{"num_hidden_layers": 8, "hidden_size": 384, "num_attention_heads": 4, "num_key_value_heads": 2, "head_dim": 96, "intermediate_size": 768, "vocab_size": 8192, "hidden_act": "swiglu", "norm": "rmsnorm", "norm_place": "pre", "norm_eps": 1e-05, "positions": "rope", "rope_theta": 10000.0, "rope_fraction": 1.0, "qk_norm": false, "attn_scale": 0.102, "bias": "none", "tie_word_embeddings": false, "parallel_block": false, "init": "normal", "init_std_qkv": 0.0264, "init_std_o": 0.0, "init_std_up": 0.0264, "init_std_down": 0.0, "optimizer": "adamw", "learning_rate": 0.000998, "beta1": 0.9, "beta2": 0.95, "weight_decay": 0.081, "lr_head": 0.00456, "max_grad_norm": 1.0, "warmup_steps": 245, "schedule": "wsd", "decay_fraction": 0.359, "decay_shape": "linear", "final_lr_fraction": 0.0, "batch_tokens": 32768, "max_seq_len": 256, "doc_mask": true, "train_tokens": 298900000, "max_steps": 9122, "dataset": "wikipedia_en"}
MLP neurons of a small language model. Each row is named by its layer, matrix (down: output weights) and neuron, and shows model dimensions 128-255. Each number is 128 + 24 x the weight over its row's rms, rounded and kept within 0 to 255. Numbers have three digits each. A neuron's up and down rows have the sign that makes its largest values positive.
A block is one neuron, or neurons of one layer that tend to fire together. After each block is what it responds to, as a language model described it from the Wikipedia text at the highest values.

L3.down30:132139161177090125159161097111127123106149074105175157134156121138095158142126127128135103101153122161092110130129091082114121113124157152123125119162157104116110147125095176144136144106132182159104166137156128092079095112147136113114116119085139119150132173096104134149137160129144081126147126132071117102161119139169107142148093186182174118125119112150116143122124099099152114128167
L3.down79:132113128142137152125096123094144153147144105173107151142160094118112122097101117123136166103123135135145138131146150109137118145142122097050104104176089133133119160118170126110152125100122157134106107091124106118151122164135110122119118138151217132133180158093141127121122145131152083155097142130129115134147123167110103166125137103120111104113138134144144182138130179102147126125165
L3.down347:138107174148156104110136093106098162104133127099126134079171133104125193131109134136138113103141117141085142144088113124130104142118162118123127114127164124140120147102148107120138158128123123134137146117112125142105152141097172161096089115131196122163156145137117124131095119151147155137142137095150140117157069138087133172129096166094128121097114135113135105115090135147073156165128
L3.down380:108124133087143172141104076159127141157072153147155157114129133153119098135117150119105152111148115076140096089150201114106142153096125157168102100110104169111147174122156139097122133177138100091099171123117135116133151094127135137122104133148140134131125102181115113108112146080146118110085150122157110127123189148144143110114094128103120117096125115133118098168141105132145136141121
L3.down398:103110136143079133134132134146158197151113152126135125117128179155128103130120134137132126116124161149154120163107123142152132140105119103066138123099137144075113193147099153128128167162128098093144132128096143124102143096119142110131145124071129076098110149121135115145124118129153113100116124136117117149107138118141118113161136120089101146125112123158134135117091134120085119117131
L3.down419:127084171127147139084094156110143091127122138101084161169157151085194144132099145106151146146147139112154139099117137156158133109159117115141165089105085105103116148121115111125117090102166117109171129103130118113151162125132158125137123133137136104148124152137123082106030160118100096160151106185149095139100136128164144061125116139135120138163124172128111126131122169135119136101124
L3.down645:153120143151123123084120135120094153134128138149129150121142124108107143119113123144141160121119145081120128121122128146098130096081120194132095121152150139137158231077100169143149118133103129081119126138126119139158155102109164159139105086162127117128109141115111145148109135110156136115148113158151138125126135130090122144117153142123133122142086169083137102145123088130119143150103
L3.down676:060165092157056177126105093107121092097117155128099139112139148107121081083117150136113159151144123110102142126131084124129129136151110123064144119102120076171121119123127139152115145141143078141104105150133097145107166121155091127139168149094114162134159158116136120104125145177145134139153113184136144127144148115146157122151110108148133118111173129108117161121157107121154123113173
Second word piece

L3.down20:143182151121101151109096120127147119118108131145094106101136114124107132120087124155150118112117127118153110168088135116163096131137096091116105156112130118134130192097139111162101146124125158090106115150104116098143110119100134116122124167135116154141134174176112106167128142131121108105113140144106130121119124130111116117086148100129140137120132098110091145156105168136114156096118
L3.down109:105155152124115111137105104113170125147148102137125112168117146117104151132112085147110123141158135107162117139111151156128099102131063129120136131132118134099125255124112159127103150136108126122136113133077143111148135119118120154129149139126126170127105211147139131147109126150129128099157136124124108118119144134103140113101127143143174156142116101135101119105129127173120096119156
L3.down154:150120119136149086123135152128114130127168081109094166120123131088152165084158101118165131136152111136091092132113156156117071144087128141114140089090133144116106191101157114159095123100130130151081078113142112146139101122138135133117160157094169087143167125152159115138108159115128129123116132137133141122128138089146111157116151141132153136111076110144100150140135127084140111156132
L3.down180:090140129126133133073096180141101140141135156153143095146103125119133144110142148124093127169148170124144154161144106138140139076078145115213108129104112145142163123119094114107141159150101113140114119156115109120146175095122136142166103130101150107126124152126173171113139139107058121113123088091115110118099109116090131112092124123113097145122138133133136156143146118136095145112136
L3.down207:117171144101110099116125092102111159133087144120121124168155143125138115149162115165110151087165142157144156149117118136137095140179104124117139153120084135116123215147162141138109166125143116117150111161125102149116155110141121148098139141091112139117134130164135136153124112138161120150136118133106155131084101148140152116140173109135096127133077162118140099170133144116104140142136
L3.down517:143139116152099123154116161149099123102149130192120149145140106148149144130071097106137154128125128154150132104129090149122116081155125129196168103131116118080143176146106133147116126125095101137116142135151139132134155092095151149134119145091119123107157134142127139125134117141108102152142160126129148097103108123169122103105120125078145134119195110087124152149157124127139120129131
L3.down604:137144138130126135108140118156153106119119123116099118120126123134137163141133115145137112123181162097122143113112142127124159142133131112106120116147118137101153232121076152134130124118099139125140122134086119095117135153124146100118109141128100149115122236130126125113117101133174145129164120116148135120124117120083105157111121127124120159135071123105133123085125155133119127121144
L3.down641:159140156136110141092107074148130140117152109127103099144149127165128140138148115096134137148156091109088119107147107143126129112155114139145098098122166096154092205107115136119117083112120160122139137137106091131116131169114100113126104140139068162135121163130114170117085120131118130097130103125120087139108098123097154138085128118117130124157140109156101110043100123122139066106122
Name-ending syllables

L4.down433:164096129168081105148146139103117115133083119113147146124116171135144141104168129125098130094114078129149148116142103153147164141123142152078117150130082123140111164128153158169111103131161080156153108112120128130139154163080094152114084144111120130104140188131119126147135126131151133122117124153110140149088129161196082143145146142128137168152111128138113107156148136124148135115163
Mid-word name pieces

L3.down156:152129126149161115083100114139157111142112121119142084121094161177153137160129112080124126103142138122162123079140131121109107150103142104131144124147151122145112125108130121098138140120138099145159122140125143116105151155138125172168124091105157132105140075132119142152087098106103143134120098149147117155167109115170102072158107140096179148151086111130077146137063142121085134151104
L3.down168:115127119141127119168113112136141100101115132130101139135145152094107144133124093113145147140151121106113092141080096128141083120141115117087121126110121139143082186159138099171170116095161104115101170118119133139119116137095122125147125101140145129126148185159132140151145148117108122129132117143118111099104073131091125113123125147083102143104143120089102108131131140129117108114121
L3.down236:141134124097093192151115157112132095110128117074132096155122086099131134155150131151159094140126152102110163168155122097085152163133135130120101177100119135115126148084083131100122132105094100144111141117122116126148132137124129178137085115110154132137118097156115136158123122205092110158130201141124121136123139124196101136164135142116126131110114115099110151130160115142110109117100
L3.down341:103162122159115134118135141108126175130156132195103117063086096112087107148083115082102128122096136130119126091126114152128121138149123123170129155156110108114125168112130128098120139119130100127124187142150099121146106129149108103140153132081145124139122092105147165140143138144111110117094091111144123149131138115167131152129107117119108087110090117111125071131128119086128144124155
L3.down663:110125107138159132109168170126093126096130130176121082118127155143091157130149101104131112138145150102122102110118124117130149132104128138053122125166140148142122171126159158114103122101149154110158116125105116149121143083137146102147121130142126138178112152151150158160136146116142128089114071105151124131170089097130140114060151134097103135155131096150142151115129141134102161099125
L3.down686:117080119140153132157149112160124127155139156096169130161074156132159138103122077116134104122136132146116147118099128140132160095083110147071146129142132145161127093131085105132105096103143112148154123155164125150115124123122141140139172106178125156130152114172143153140124143127118149119084095134171112131146106162175150160116139153147063127107155159116097125141101141160127106116122
L3.down703:070117114160124131121091142150137122083129148159148118143115115118132129135112121125125148141131149122141108070133144144161149144149151167154160110158133152128130165149139127148126125095158106138153142126109161103132160116138092118111120123092126152139166117123172134129075141133137111114107107114150115140104093155146130141127135151159099145095161142165138126128131153138127126118159
L3.down743:142127155129138143126152135180105135143114112110158139121146149111136191092146140105136135091153157117110116152100137124140129157119135162129166100143155117123107255134111114127118111091138135108137139104097143105133139128158148134151138147121118167144100227139150113121131136132165122093137138132152092127123117130119090138111120124112155118140126160150069143131132173122143130133117
Inner name word-pieces

L5.down155:108141117128089118112152136116143090136140077110119116163135120138140126100116189143129191137090145139164111103112130198102133089152120135126134124083113111143114144111148098156115109142099111158124095087126116153161138143110167156111082112118153117157139145140162114107143103137118127109161136133145146121126084092156071129109115125138146100089151178123149174129137098115121134108177
L5.down241:093139123119125165108103136127138165098161143139100126131129109127140095146132118137105106154152137095139072108128154108151120149069133108177147107112130137107130140159131140150117124109150109159107086118105136091120104157154121131169118116131145149110095106117103119117132108106114104159144117141122153150116100098106143136157122129172177102143101133063126160168204112126180125142134
L5.down460:108147133088155135114144148131122105100105190091121139179105141163132121120150128110132141123134120165137126126117129139110086125165116075159112064104097120096089141142145107123120133096130102163155108124120105140141074150127150141194141110160103152151148168111138144157113093101120155135145153096157127126144133121151143120084147120153126141100129117134122119108109121121125139125139
L5.down472:089146168135148118098139110115138090138124138117142123089115149159117141155101131117152142122128092127126086133115169138146139102100169160105087136123142153131146152138125145115125116114179123123168131095103158139169123123121132119126118129185133089120123115150164115099129159109125150125143136111163095108149120145120110121178125164100123137129103132164079106066147148124111124099160
L5.down690:139127107141118132130136119136114140128167120145160160110135144133088088122157155085123139099098128108141153138124129096133146127121088104200091144130102074147118150131144096103114151115146104155140103127095096108134096131106090166131153115100166138169130166154099174102102098128087171122158092121129106144114155126124171126154111137113188127145132127117157118091139135113109176124196
L5.down701:114156119126099101092155139140118106123117100110099127155132143133108136121109089160092128134113143151164095084113120132117106116109123151220117102132113157099099176132132121133136121106108178113147099119124137137151156120120157132140091155090080145082135113111149152109125143115099140122152135112120097122144118124123133106096131120127140138118141091151166131073098161110113129061181
L5.down705:094086182119120122173142092151138142132142083164120126155189128118133154084141137120158143101078102128103146112116114126121162151156130080129116119118131102140152095115132114140138111162138135126133112148165126102160089096111163147119168145110105168112127161153125128168115134141120163167169124148130151161114171119158121149123109104107156135143149096132093163135112120117150133122097
L5.down723:132144125119135130079137091139119099146182117120166140163136134140111137140147131121139140129119172140173108166109136122108132101146111115144076120090126146126134178117109137129120159115107109095157148159073110135150158119124130107113139161082137111123111158127154148115108093137118113116145110092144127135141124139144163141141116162144159155124122133159118094112086144168117128092165
Romance-language name pieces

L5.down54:082114148056149143124090166111176171134128140123132124138111169136125117082124139146142084114119129121104108120111149146174073163141159144114182162141108109120132150198140104164086121133108121099106132114143127132131139132173177146105124121156098133156102059136142141099123130131113135114144124110046123148126150152113150157091138109173120155126139137134170121137141156122140131121108
L5.down65:151127104138125132147107137137122115131140137150156127133141087130150137107117136115153109147129135134149113136126094114142138124129118134216133124163124117131114203140131125097131110109119109115128132153124150120156083096141134097147112123122134129131124175109102138125127130145138133122131152136138135132127145116133122131115134136137147096109150150137096098096145136140127129134110
L5.down163:160142134155158183131123125118142188153139149088148083113121117119114119125131126172125119097125172103161090153117167135122142082129125109107127095125106136130097146097119101122099100158108133179141155183076111162166129149116116139128134107133127124084099126094170161131134146157171136109118108136112115139130160155148143113168112147104106144096130127113076103103112101128170121139141
L5.down243:142128106091142166136150150060117127115126135117175128138096151120150128162147135086161171150130187122097120162156150100113154131092119117138172119117122120130120168161125125079125156140123162152109115137129160101137142115160149099103162141126115177118131129148096097124087143113166103185153165179134104104144125137152125129127163134123140140132134134084068126138104113113103140118139
L5.down328:133134101136111117131121147145118123137155142140159127128118103111139139121122127117150121139128144137143126138131108114123129117136119121229119115164124133137132184136143136104130117126133114115122115151114151119131116096133142101133110124139136115131120157107122147145126134136148117088130135137127131113133155111133115124118138136135143100116129162136094103102141120122113131146120
L5.down399:148130101092105155143173118129114140104164164148115107135123145132122123149079117162158135107116116122132152132095110092112157096123115176147083108137154102139115145140109148115149122146112117131128107153124094121112110102155140116104130164115118120111131041159078117139097134113102118132162169129086109160116047114067139128132136195131141145127090107141179102125112196126151125134130
L5.down614:124150111117148104158103131126116126135162123140136150119156143114139149164158141060140152102135155108145171161093109126141127079104118090097124109166144125130162170166132157158152190131131142136118104147132127141077159148110129114121107114132134119181132110114118120136157145124109162205092125115115177141129152173112103099140149094154135160129124155154107091132118168127089090126102
L5.down656:140179151167120127151113116141132088099142104147139123091175115138125140133080136161091146146120129139134129136123114160138141139090112081165159082103114158127083145142137092146082133150173093174104151125122140156131139180158124136155147139099070134158135154158087136125123134125086128100118127126100126119124130148133137161128066115117174143146093173102127142180145087113130103123124
Mid-name subword pieces

L4.down45:109146149072123141142108140080102107135111136096145142116125101148147147105138082129091109109138148133149151110096157145121140120144166145118136115110114117123112217180118131128132161110126104093139082118123167144141105147125139129097143164151126121067130131142101129123107176121111121156142127150143107136057154119111098111099117089106143143129106119140109131124103110149118121133151
Name-internal syllable fragments

L5.down152:118114147115141141130128160115096120050088113143109167124108160148109153168138095143159085126160156100124134099106110141116110144150151145195136097120125111117127096122134146121140085157086115158162111130167162119100101128133121142122098115103129126147128140152120122153127130127106134158105113107107124099106176095135130127128141113122108116131156179113120154092117135092120088103151
L5.down331:110149152076142133120166135169120098136143119118107147113112111164076122122111105146165109118139167134137164136100086131201110136146134159127094149141191110107123122065148138105102102141133124082129140095135121172109131128160163083151143135141163076135115108149092135147090147140174138131115144108174133098112133117138148123112127148088139137135108164135098084137119157126133147121125
L5.down416:168113141153120159122130141113134132149142133135135141151144138125116140132139120111120092130149098137151114092096138129107147167145134188171136123126139132116117212106131162106156118136140115151137118102165131160082154091111130111146140112149130081118120223128110127123140096123094150101092148112126136083076161158140140125116117150150152128117112142162124160109135131078125125131097
L5.down444:114153166111144125147132107146162170091174129163125164145143108149088172114116079129134113126165133151171123172107148146133125083145099141191125100055158119082136178142124114120112102118115136142124136133103156117133122130110125102116102139126117127098080102111088089133138126106150106107096113123148117138158165159165124094112111093109144150076118122104101126175127148131095090128115
L5.down632:145141137148150119114104162161160166112106105106140113112097101120142149123121120103100146111192157126100112165119114116109117144136113146165141122133142132127104220131124129100150128119149138102135138126120148147140095133143138134136170140105081085169109186176096105108107151096152127113152088110141101112091121132104137091101122140120146123119131105147151130155135072138126105125124
L5.down674:135081140127132123166145157135167157078169123183161157150125126156111118140156140091064194162108140138152076081100155152144115134133127116129143120150112118133142167145145141125095116116132163170120150144109149124146133120160126131088079138154109100129142140148112111140088106088172129055149196106108128120137126147122128107129135137111127109102136145163098112143098175130113108133113
L5.down710:141124135106101154123089115123095090105154119117140133153154144129135200122112127136102126123148140104162122086098109100120109140135144145100103107159154144141118151149102110162099106126112113131140113134169137122160142113138133124148141134110107086127132197103097136075132171113128139107116140115127160120110101114121145162111094078129126109108115126131088135108122159119118145124163
L5.down737:108074118137107115107144121147138174149110134108127136076120109090126124135127121138127179138154074126128095109143083091112115085145076153190155097125124108125099149103124122117168111089170144139121097139125143169088148112075166145121131125128135128157120194156125121139117097100122131093122083126147127123111131138141130132150130102128144135134110098154117119115131150115133132106127
Separators after names

L4.down544:092150116109138137127153087137142109164115114131132143088116082135128187140164095093133169149151111137142114098085149142131145164131126162110130140149117104122157209173126149117148126119125141150113116144100090073126129140129109136152144140145104131150105148129112135114124135144195134092128172109122131139079124106112086118145124135098140120131122107098093163101129149123127140105131
Mid-word name fragments

L4.down688:112182101119130141164105141087133139145163110120115146128153152116126108139099145098131141120180114153128103113117157116129099101099133128159133150118123136139162120136128095125172138133126101136125157142123137093141185131133123100117127137130112118140119062116113136152133105150123121095139097158113107125111188120112168142120148144124151163143094139101136091131148170093120120097118
Repeated-string continuation

L4.down65:140091097129090091143131130170118141176140183173109129092131156124150199126135096106101110114125104127162145151099112107175117143130133124087110143109131149166163186086096120142128106103135142100107127132158132143152172121108103134116124120120171114161166152136102112133146125132136126120131159109114161130120092115142165110149123095130121121139137120121134153133115157111148140154138
Mid-word name fragments

L5.down113:107106126146078146129141120089128139170117114112132134113130105089115173126103121113133141122077146169121136137116106119122120141142134144134110136130144085132129125148111133170111101093128134116117118097135105130119166150148114114122167148125125108129130106086145166157150138148145169107141062157097126090132107092119190091119117117129126131163156099107119124120159118131138132138139
L5.down352:135113110157155133169123139112134122160150117136123118138103126150126121142114146150141139142088161092148098157129133108126146131103092144069106143112116126107130161118100084176091122110163130112196128117180125144148144163129156078101094146124127097182142148175121127095152134074121150159080112108123136133095166111096100101139128126156139105131113142137110174113134088101096109089105
L5.down407:154147112135135173138107129143143086160153109148123158145149177155149158128127102098143154112124153170129163127133137086115087154113132156113119148087120100132136118161111162144159129117138100099160106114165119111105128113128125104159132119123131086088138099145089116128123133113131131142111141101099100138110117080152144130180099114179127186115127158119120120123148149156137100097120
L5.down479:127097145162128115134114144152109121157107101140122139140138170113087161088157120126123180091123093167123112119122117108109106126100113121077146116123102111109138178102119079137160107121144150084137167122159124132087145120146087129140142212136132110097133160099123101153150127170093117129124122119087135102109119124142158126139142125119097126155139125107072059145157139126147118127133
L5.down521:116093131101109130158112143117137127107120113115126150133113140169096168145106113131103122107149121161167125144137164109123118118135097127103160169085144115140115182128116130072110132123113142117129151104140119118098116127086108119113128121136174134106137138106154109142151146124118121120118127107128129114114099126105153129119127144128120124085134125138118131088120128143133140109211
L5.down609:116164116094151107136128117119121151122130146179127084108115117114126128143104119130102142096134121102150133093125134137087139160135069118107142089150153132135141113139100126117130146101128157109141117137145133074088152069128103140125082122147151121163130132124086089122150116100173165152129079127157134147107090118099144145120185112106143160142147129131127133113120167120119141134130
L5.down691:124149122148152087150193085140116127167125114113114145146133103126110152135124127132122121133139095123125105113120130109109162096110090117146165141142124139127122194126150146131107151141179143085110070116095126125168139161103114144136105160147096114162131167107164118171117114125134110122115123128105085105118126112103144128112144140133105105173063091138118144125107150152139110167146
L5.down722:158126102158100132130096140090113105110132119140140181158160080145117104122101131126110122104124141108105154140109141083135090072084109161168124110080118093163141111121144090131167103106119070118122154108124125152133124122157109127143137128153113125129114124114096140104159147161162120140143133154101140074062156140141171077130121152139084140128149121102087161112118131124098110130133
Mid-word name fragments

L3.down59:155136120110118127150128133129136165123112137107111116169122159115164119135139129175189053154139095152087137067120123131130090085115101133141104120134122110171124120154144108178122104130143103130103145148157114123117145148142120114111104131139113131171129084135123131109123142172151140132153140154151161112143168141131117154131110142128153150128126083091159132100110131135176084120122
L3.down149:122178127123136109156103172122130112161188116127120067146110150149123108170127125154134108104152148136160088108120104116145100111155123113125148164150096112171163152093116116160087129093160126123123142142115096099086126111110134141148140118075098124127141085131150131077142137121128098160173119129142107090125160117159152115131126122193108125114094133114112128096172144136145138144085
L3.down282:153134104125138107180106118137155142138114138134125104144145128109169104163130128141175090113095086174143090101115129137145087117143131143153122126137134097145146179181115106152135151138154155099097133127100107101154162144139139144133103167148080121152119092136094101077123123145156174108123155141099125152128147146114130126140117133149109144122135147156140146116112154118145118137112
L3.down353:189112122085133126166133148123146102123118131136115154150087153130103151170123141140124170134138149119117113111147146159132104121140131137179132111121107172075160175109140123100150141118119135134105120140104129097147161114127117152118137138122156122140142126138085115084150104084116080186148123145141161089134136141157130153141108130146116129154147123110144138058114147131090141117129
L3.down432:106117129103160153134103143122128146134086117145151150120166117133134144082099143148125082101139119121125140165098104146131150102127110148145146101113100124126097165152103124147108101094110108142064118124145073131156093161143108111146127109211088133153129095109115145151139121124110168166172131093106168107132127144147153134129135116151172100098158125109097086183125113125128123173162
L3.down446:136171111112155135157081126117103180131143110125116162158146126100149121109100111145159121116115112126085104086128125119144124106109139109167153106172105099167173152143135132170149118119152121122118121119101116114069160148133132113117108142139101128113121095128150115110160140106132179105087170131109128149170166108137129125128113104123145084104129102180148144138113179114165118163147
L3.down523:117163087127084118105129148072114092116152144109126096159111161149129139120123116113170126103127108102131067187079088108164127134141104168165125140123110131145172106113159109129138132122096113141117138158109126126100130102122121164141123099130096137188142151115135092124135136144114084107144155134077161108089126104139128116102122123117134104152147110146124156143108122146141116144120
L3.down739:127121136105142122103171182130138154122139131132114109156089140111076131178146138143127120112164135129128090117116133136139110083140104093208171140123136105132127189092080131097116119095127128122133123111083129110088130142116099112146164149124111162118132132119155087146162127155107154172163082151147123113116098091120153117165108142162103143149112114105146118110146116131126136142109
Head noun before "of"

L3.down163:135137155128116137142114112142133126141108146143137141126142097166142126099138161102135092148148143114112097143129117119126148130175115125083127122141118109119113190151098152114119108116149156102156120167119167111144135154115132133142152141134126091120128179093156144108083123115202085138136122145075136116160089129112104145086143111153110119135133127204138148108116139116097127122147
L3.down173:127147112134143120160114141082114106137118128110135129124107132157137144104107120144125138103107113127171100122083167157106141149158136150142084119114123132164090117128095133143144117117102145136116149096123132150128114120148131111121153111117148117127176116147137199176155174120142115158122165131130109141145109138097117146092151123117112079142130130155115153125165096131126105121128
L3.down200:112145110131161145138149160117121104109138126132079146127132105098138153109114118150126132135104078159179150112107155107135132104130160107102091079140114084076107129169115105110140172163113104141149094133106125133109141099138109111118120116102115154114149155101120094114105116127168151146123137125108070142102109105120105139111135136119135139142086098161058141114137104144128146155135
L3.down377:159123097128124114158128165132152110142123099124157118172146125115111109124090145138141142147148151124116143135114129115143140076137092117094149119115139151115088179087129123143162099106123105130135097124107142130147159127138088166161135087145137146112117058127091108124089134154133061142133126149156099121113114084137150087155107121112144095133132176117157151121134117102122123148143
L3.down454:137120146079128097112135102070144112057102118138119140157149150100145116118106105121101100136137116146139134129128144131145150130130154151144124120137145162100115175109138096169089127135126109136113147151117121139113121077103119108136149100117130127107143154120165109103133162116137129142133115127118165119092107070106173164129123079127093166107120083129151107145110120145115109159143
L3.down608:150131171128149121111119118106112125121103166088121089103093151159166092096149113119106083128110138141130133137156149161116145118098106126115129134111151070100123066139159135098112161160133104089142113083111105070133136156100147129126140147138179133145094145170131140065108111157157126151157177158139111125100098116128141141105143139125077107169122125092151103110086138139090115149166
L3.down653:102096098130136154108104150107104152121166122164179070095131147168153132146142153092121104150113135119127128078115116110157109126118133190138123157144118140114124133118070143121097110131144154090146105152139090175167116144130111157084129115109108119174136159121137117146147142142169081118120114109131129155151127165174182135161130143135163147095104131128109126145133112045118123135137
L3.down710:132118101168161126138137127140122139120115141115102109129119153151121144166085143115119162129148142088144148143120164131119115127162098120142140168131115165150135140112182122130129079157128170142131135150116138152174115136099093139087131149108156091159122165166141096116139134150078136126071119127130113077092133137159122141106130099158126105124087114077111138089119156102123145103114
Mid-word name continuations